config.yaml
n_layer: 25
d_model: 192
n_head: 2
n_kv_head: 2
head_dim: 96
d_mlp: 768
vocab_size: 2048
activation: "squared_relu"
norm: "rmsnorm"
norm_place: "pre"
norm_eps: 1e-06
positions: "rope"
rope_base: 10000.0
rope_fraction: 1.0
qk_norm: true
attn_scale: 0.116
bias: "none"
tie_embeddings: false
parallel_block: false
extras: ["capped logits"]
init: "normal"
init_std_qkv: 0.0301
init_std_o: 0.0301
init_std_up: 0.0301
init_std_down: 0.0
optimizer: "adamw"
lr: 0.00275
beta1: 0.9
beta2: 0.98
weight_decay: 0.092
lr_head: 0.00605
warmup_steps: 215
schedule: "wsd"
decay_fraction: 0.496
decay_shape: "sqrt"
final_lr_fraction: 0.05
batch_tokens: 32768
seq_len: 1024
doc_mask: true
train_tokens: 258200000
steps: 7880
dataset: "wikipedia_en"
MLP neurons of a small language model. Each row is named by its layer, matrix (up: input weights) and neuron, and shows model dimensions 0-191. Each number is 500 + 25 x the weight over its row's rms, rounded and kept within 0 to 999. Numbers have three digits each.
After each neuron's rows, "fires in" lists the words (lower case) most often at its 100 highest values on Wikipedia text that the model never trained on. A number after a token or word is its count.

L3.up285:490511465479485501501507502511535461523489491505558513482517473491504509459519492551544497465465495482501476549499515469483533538462518483476490488538469492477487481508497466486495491517493495516498447467542507490490553524492505446451503471528485506489486472536507468484492465479495526484470522515481487546508554482502480456468514568486502469533479495539540499512467471499496507476498508526489513483525525504522482510499519516483489486497505492497440483484488462442516477507518509542545542492480512513464515484536516524480511499504511545499531478485525541509492525495451516535
fires in: "a" 30, "an" 25, "his" 15, "its" 6, "any" 5, "their" 4

L14.up513:507510487554545515515521478505447468474511455540544532486484500519489520463478499471502493556493496506508513513494479473434511567511466469481515501520479503506497493503496498520502510520445461552480531535507535514466523449528466515478492456530515529483488502501479473515463527535445512550499527533521526492528508486469512507501489479473517484499466508516514513486502519492496483473467483503543502511523539477454499513500551488498466497514515478491538509511456452509507486503482526492530499477498482491478558499507473472505518479461509487532501528504533473513499530528498511505
fires in: "a" 76, "an" 7

L9.up646:475488542483479514498494513456518517502531530528509473508494511490504495445466483502486509559448483511532500485493529485525501493482477545461509525492509522466526532513524533500519544468508553500493466490503534502513511511522521532491524473499535519505514541474525519474497481487500535491489470497479518466537514534468566534472471482481527496532513543496505495494517490468482522467453536491533547430512490507492478506488537467516513498500538510494511483483456496507456465478491501478542473507511490563529510502483510527531493465509499474541518512499508468491482527459471521493
fires in: "of" 53, "are" 11, "the" 11, "were" 9, "lists" 4

L10.up655:512450496518536490499523496542486477512455498511487462532512542513514521496528471472516521461491502511511469503526460485543472513468533521435474517490495482523447506549535519526473535532522518563508520503491515534508533511500513528477487502515550522512482500514476532510498469463515510479532517460499494450511500488463509539506500514493472496491509539500495540495510494538453467430467560470509499510513519494470466500523532531504485508529512532465516491494536485451490530495495482526509506516477493537464512495453527475501494486496493502499481479469497461486521501503514476512
fires in: "on" 30, "by" 15, "through" 9, "background" 5, "towards" 5

L6.up412:506473545481518501512536542476508505503464467484512499503508460504468511490502516499472517554506501507496519483453493513503497515472482503489498503522492477517513511539474467519571487508499419512490560541501507491518482487502487523509455499517472490475480532489505513462515506486509478482511512524521474484554513513441513516522500523460495511443481511512486474499491489507462509477518477491557546535504514493489438521499509521555506445491491549537528492455479476503477496502466496464559511476496497474523501527500496510520470488525511465516475478543464477521485505523487505484
fires in: "s" 13, "members" 12, "students" 11, "teams" 8, "membership" 6, "assisted" 4

L6.up726:487470495485474494521544527530519500477535484488502532436526546503521533469477478505482511517497484476485506487495477467503491519498426515451491495528523459518485503482514502456505505485509503519510528480546492520414512499490447515474501507477534480504498519478466512510481477538506528514489484508487521479504492512494547532526497530501506511487485535479481547465496472511477457507484493481520471513506500500492475508472547470568490464511492533474475529500456465471535480502516439514524513463515560488503526475525507524517510470476502497504467462487499486494508516504472534484
fires in: "of" 88

L14.up556:488488483498475504512503539461503488489526545504518483522522484502515499487449483512515517440486482491481496493492526492503503500441499549455430550513485494491485474545505453467507482497484457519510470510498533544458571476501501509455487482531483510491490505482459520531490550500479551488481478490476525479509488533505542502524502517526485528498471544492468537503493492477489508480533493493520486537519515483471503499514542494522498449500545451483487487508497518487509493504491511508487544495514518525479507526506477526527420517504512516477488516532495476517468503508464512453
fires in: "of" 77, "and" 9, "same" 4

L15.up330:523469539539497539507520475445491522480507488485540483493463517495489535507522493498527477487475535468502505519461528518487538485520508464454477501509448503557505538516479471532507487509521467516436504509470481517506547483483509545509531485517528508499496503489435494488500556542461491454511498503508482512515492490489533528476478493484495511477476490495479510486510526479517472527504489512526528463513529440475480489491508542524517464522488511503498489464477490494528475495513511481501487523460503527502519491430519497519508490456496481523437503533524512539512546515532503525
fires in: "a" 40, "gladstone" 13, "an" 10

L2.up306:492458493505483513467513538475513503525478482503523450518553543517507529498473501507492506460503521478450493514513523493460513489502497459530516495465504499555530497516503486496504476475480517500513499512494513481531500480507537550521461540477537508493559498501490526469455507483465509534507501505473530472524491534458464443537490488491426515462480463533509493485531526498466485511497484459504510512513519487489495515514494503535526516490480508473530466483479502493512475498529517482497482451498527534509529523532456450511525488506457491515489515491489482546460498559468534496
fires in: "be" 31, "below" 8, "best" 7, "beginning" 7, "begins" 4, "becoming" 4

L16.up267:501452512504477478509552501506466477507498491491502493468523525506527546493481479489494500493476490501488441513460530486485538533515487523446494516524496500517427501525492466498548468519477466516490504477529508525505481486550488512508489483505509485524525505471467539536484490468508483507479498491504528480486523530451483503555496492514513502466472527480472518493512501522515497487509525501501498474503473451470464498464488516482514531467481543440481526498450458447452451492543465508498504460490540485497515472471487512520549462486514509511497480458512518502499495521478460478
fires in: "of" 29, "for" 13, "in" 10, "between" 8, "from" 6, "to" 4

L2.up518:485465506544503499524488502496500465503489517494528498497512508498498509487475479521479477474508561500486536480501482490507527476508465513513505513488475523526509520543502517492511530484487469490519507537516476529494481465511506480491499494551508464519476546479503523478435489522497520474515529518505550461503554500502508486488471529443412528513511497477523536484502510467506475458503547438495498535515513485457479517518547537568456473489492516503530484520504511501501494523513512461541489483472509507485525513482465506445520483515479496521501491496493509477505506542563490466
fires in: "more" 30, "most" 27, "1" 15, "very" 13

L22.up468:498487527471466513519498495472507496492499500471478476501470511506501556465459484489491481515513514514481493515544538524496459514526471476506509532485508506485455533495508514515478554471474499470502524502468492468500479502488521471469527515519509509550503468491512505438501486475482543532498475533460505490520502509471541421507439474437496509512471487482484511482525514516461530452497504521542480506514512487495488506547518473508486463448508528485522492543485520495466509478535495528550480510478501545524520501477518538520485457490478513499462515488520496491511546536501513473
fires in: "is" 27, "was" 25, "not" 12, "also" 4

L9.up105:489414487483520511489527479525555471503491494478508484455537484530510530468478519490473489489526481527464515516469458455495517489505491489500492556510496510543474492489559487556538516483490518529487538530462482558518501482501452506489478498510516518503529492502484495506504538489491497540509527486524478489536514484484476469567507466492468496477482502496487512544505526523491497503493484500513480509506512483481468515523578492500442532488477492473515489517507480494480497522484502509499484478503517547527504501493461505573474490525499517490503489485519472470513550476471472503
fires in: "to" 65, "may" 10, "evidence" 4

L9.up175:492471472476506514536493471525486469484526506483501505492483513524518555535457478517497507550496467483511473486479503508488479521482476520440514515508507465525479503514472457471495463502469501482505461507542494507499502451487449519463496475541513498502530543478451470480476478492495510489459506511499519477484517491452579545529492553522504512478530521533473530481507457510511477522514514499552468529501481491476473501476532534511513487531511453436518540490497485468526532527518482494498539529529508460506511480499490513537487491498495508503464496520484499472521500466481496488
fires in: "of" 64, "springs" 4

L3.up697:485485498476517509514513518486522528513453489494545459506488456518492516493509474543508503471491504509535490552478545519518457487504516508488508522488455541478488548479518524488512511489463488496480526465465520506484508491475500501492507487505452484524532479509548489484479551487520503536468513473514542492522511485528493503489511488481469518479474488499489498525503511432503516519484512467524530499514514483472423530502505518495459483447482466530510513476519491488444528491434489492540535495464519499491480524524472504548527495486551508440536520481508510512505553510488496508
fires in: "an" 50, "is" 22, "a" 14, "was" 5

L3.up620:501454509507471511492503544428522497529506486503525474475538527500505542497495454520551518462478522480500456490522530477467487525496484468497489529516513498514507507534482527490534509470480471482504484450517516477522499490508536464487507523478495520497525495544503542478490484500475534513493506496529550479541535492435482459506511480513448499492485501524507449489515527494457510485498516478503507475514536522523490505516514507530482494495496461505478459505487495424549476499494534502497497479490518540484460482513487534485554532487453478532517508481529496534499504467477483465
fires in: "be" 36, "been" 14, "being" 13, "beginning" 6, "best" 5, "becoming" 4

L3.up256:488496505503499554522516507491495481495507493489506456529493488502487508462424438461487496517502488485497518508497489468514526577497465484494461513513507493524512485473467459502553534461495525518543510487490506520517514512506510512472519475508511477457480475530472510495471486519491491499477505516528466487543490545510487511504497569489492485500481507507488493484469467479514483512537501541531510476511469481477473519466523517484521520530492533462441502528518480506483501481528512535523485518522494525482551466476464540483472495471521561547497539539482489490506506474448502506
fires in: "a" 60, "an" 23

L9.up54:502494533551510487531533513516502448522513436507495492506496534521486542453486522512474485565505475500474501529500485471466482495506527525455483512474509490508490449501498507520465538509447532513520481499472519546484523468501485522497493429500544496483502517464448465490526522503478483469482491513490512475500507527465543485554502546472502521491509469505497541471511527517499483486460550488513486495499505523513434493508533522511509515488522522459485487517468490494497508471487460498510533526503500509498500457472506525505496504494504493477506553472504493495546530477533475533
fires in: "through" 17, "in" 14, "of" 11, "show" 7, "shown" 5

L16.up736:487493536511530492493533527517474508495490481521532487439547511514528499511513453527488490487518472467464505465510486496488505480480493489473502521555474497494483493479500513516492549502464505515487476523514497541489481451506505498463497453467548515507523486519484506473471468511497514504481529477533501480446517505447509485519507498478482533496465533497461520484539514462511534501495561479490494477538477509506500504560474503522517495516557518444519509536510487449489468510527465497508510507487543502513515492461464497524510433501518540476527506485483491523487561526501482488
fires in: "by" 16, "for" 11, "below" 8, "from" 5, "both" 5, "before" 5

L19.up35:492502530498523506505477489511475518531485440543529526518466501560484537530527494547532508502471543482511496500497514526506465494484492457439485510511520492480457533512497508453469515478507497508487493492500549475481463470518535482479498478499453483507518531494522557479509505522437534507463530505499513527497494509479521512471504481436473529504464508498489489501528540477447521490492497492550542523510516508500486507518482507467504431489534478513503482532468482521516506508510505490523484458486522497539509530518497530528532485513495476456483522485493506490477551481478475485
fires in: "was" 82, "were" 5

L12.up1:497453501526505527528475452513496467508502509521516502503482532505478573519513525510521519525522510501513460518474529480473509513557496462454511537491467485505504480552495512501536499528479484565530508471452513525526471489502515509505484491496485514492545498496502519492511494514497482502497491533529553481516486526475598520505507484439519506454504520470472482512515506531522519511438512517538510523507493470478482495507527489493454484468482520472521498461479438515476477476516466497482515498476525505506495502482473482489495506508525514487472502509466487541492512527489458468
fires in: "to" 35, "film" 17, "in" 6

L2.up80:458546531540472494501512521495488505512548518507505484499486528484511501509481430465490478471490458476531489479512523426509463534505492458494465550496499528493517494509538502497546522440486543543505446529499492520533527538483477472446519508465524512500489495492461537476503524502513523516469515510490521489488504507508510461508501505512509486523470528491479501494527514487510509496485496517480490487550462508527431531463523496510517474532510520524460485492468509473525518515496516483538497509518509543466540490505458474484486495500473518536500531523534516500514474507486536532
fires in: "the" 33, "united" 31, "those" 8, "population" 5, "were" 4, "province" 4

L22.up200:501519546501463506466503490532485506487478441483501442491443478557468529533471502475507528514507509483478481529520486529494516506483457541513510511505509519507461510520533502499485557480454491517451482528495516494487540508500497507486492536469501505553539511542494554462500522491471488446481530476511511460500463518480532475484540530464520515488484497498500523494508511536496509511527504488482525501499519516484495510507528500517496477483513476499510500542486503465481470504521482519520528442534539468563505506512513478535473473536504492482512479461514485539503535509486453521
fires in: "was" 19, "s" 12, "his" 11, "as" 7, "has" 6, "her" 5

L3.up693:484477530518498511510509510503515476503506498564509520531533467513469529460472453519498524477441465474518463525523567475501516524471506492508443509484490479500497484474457476497516500499551525538491494523506503536490535551476538512459504474474507497485506479523465485510514459462517533470491524553480530511510531505510481468515466530478490533504449502487476531504461475482499501480472552461510514481536457476495480536486519544503497458520506485472466492485523503480507468494519478463524485506509495516499523501463495524485515482465514478543521503478505521523475509511485522533
fires in: "an" 28, "n" 22, "a" 13, "any" 5, "attended" 5

L15.up704:500507492518495539487514474528547469484508461495500526486489524536521500482444462497489525502503512490475472514482477480493488534462489497470531502505455479490515516510504478454513500489499511485490476504512495545473538490533523466509495489499535504539467509494448486483451474552535500482477510505539535470511503521458525533498475545502508477499490542452509495439485492470490490518455473503531504437513478522494472501520537481527533534534516483475522467491507435452526504479511497495511503521510517494487488474450484489552528512503484511486518526483483530517508476542448502489
fires in: "of" 16, "most" 14, "many" 9, "000" 7, "several" 5, "100" 5

L19.up174:493501524523532498478471458518513449530519468504534519499486486530491514509462470533526481497526512481499444502483493507481537510515449511525512490490529531519497544529519476497504527450506463485537499469482504527497504470525537485465504480541510468516523476504466497456477521553463506500538472516493505506479557495463531454517478541485464539473485546489502520467493561438536458466479519498494513489508492492485493517512522481497460514474478505479497445493502514478510503471525471497542462463478499520513484490467494524470510498480517521507502527490493510499467489540480518490
fires in: "more" 27, "to" 20, "less" 7, "very" 5, "most" 5, "highly" 4

L12.up446:489447516507512482469552480510524506493484495484532466474534511536542535509501474553498517467529507499493503530492460449485481470479477503463502470487484466523483520489525484526480527511475542550459492525498513541497501532523462513502497522539543542515472483519519497521504504531492468488497548449525515483515554512479486507537492480439502523506489543504495489490488485523483494524498509525495520487520486520505479501533526520509516460514498516481510504500496507472540539501497462477510509437488477496546529472473502465533486484462505484472516484481535456502452542496497470526
fires in: "by" 51, "on" 24, "for" 7, "to" 5

L15.up599:504476524512483465509500495501511452474502499476531487452526518490533544535454472507468511508513471503479503506483548478501474486517458530498489502532505491517487498504471465475524505535487477521485453501498494520489521488478500489476516517492550465526507491509444543471441511517498525500507529511525487475504538506512509507485466476491487495506460524506511527530459501442500507506519499496505493525514489479503516523478552485552471437481471506480514497519513490509528498512533498442551489505467528493504503501475483462544487451541529491562481488504520516482507483546440505456
fires in: "most" 18, "more" 17, "to" 14, "despite" 4, "over" 4, "since" 4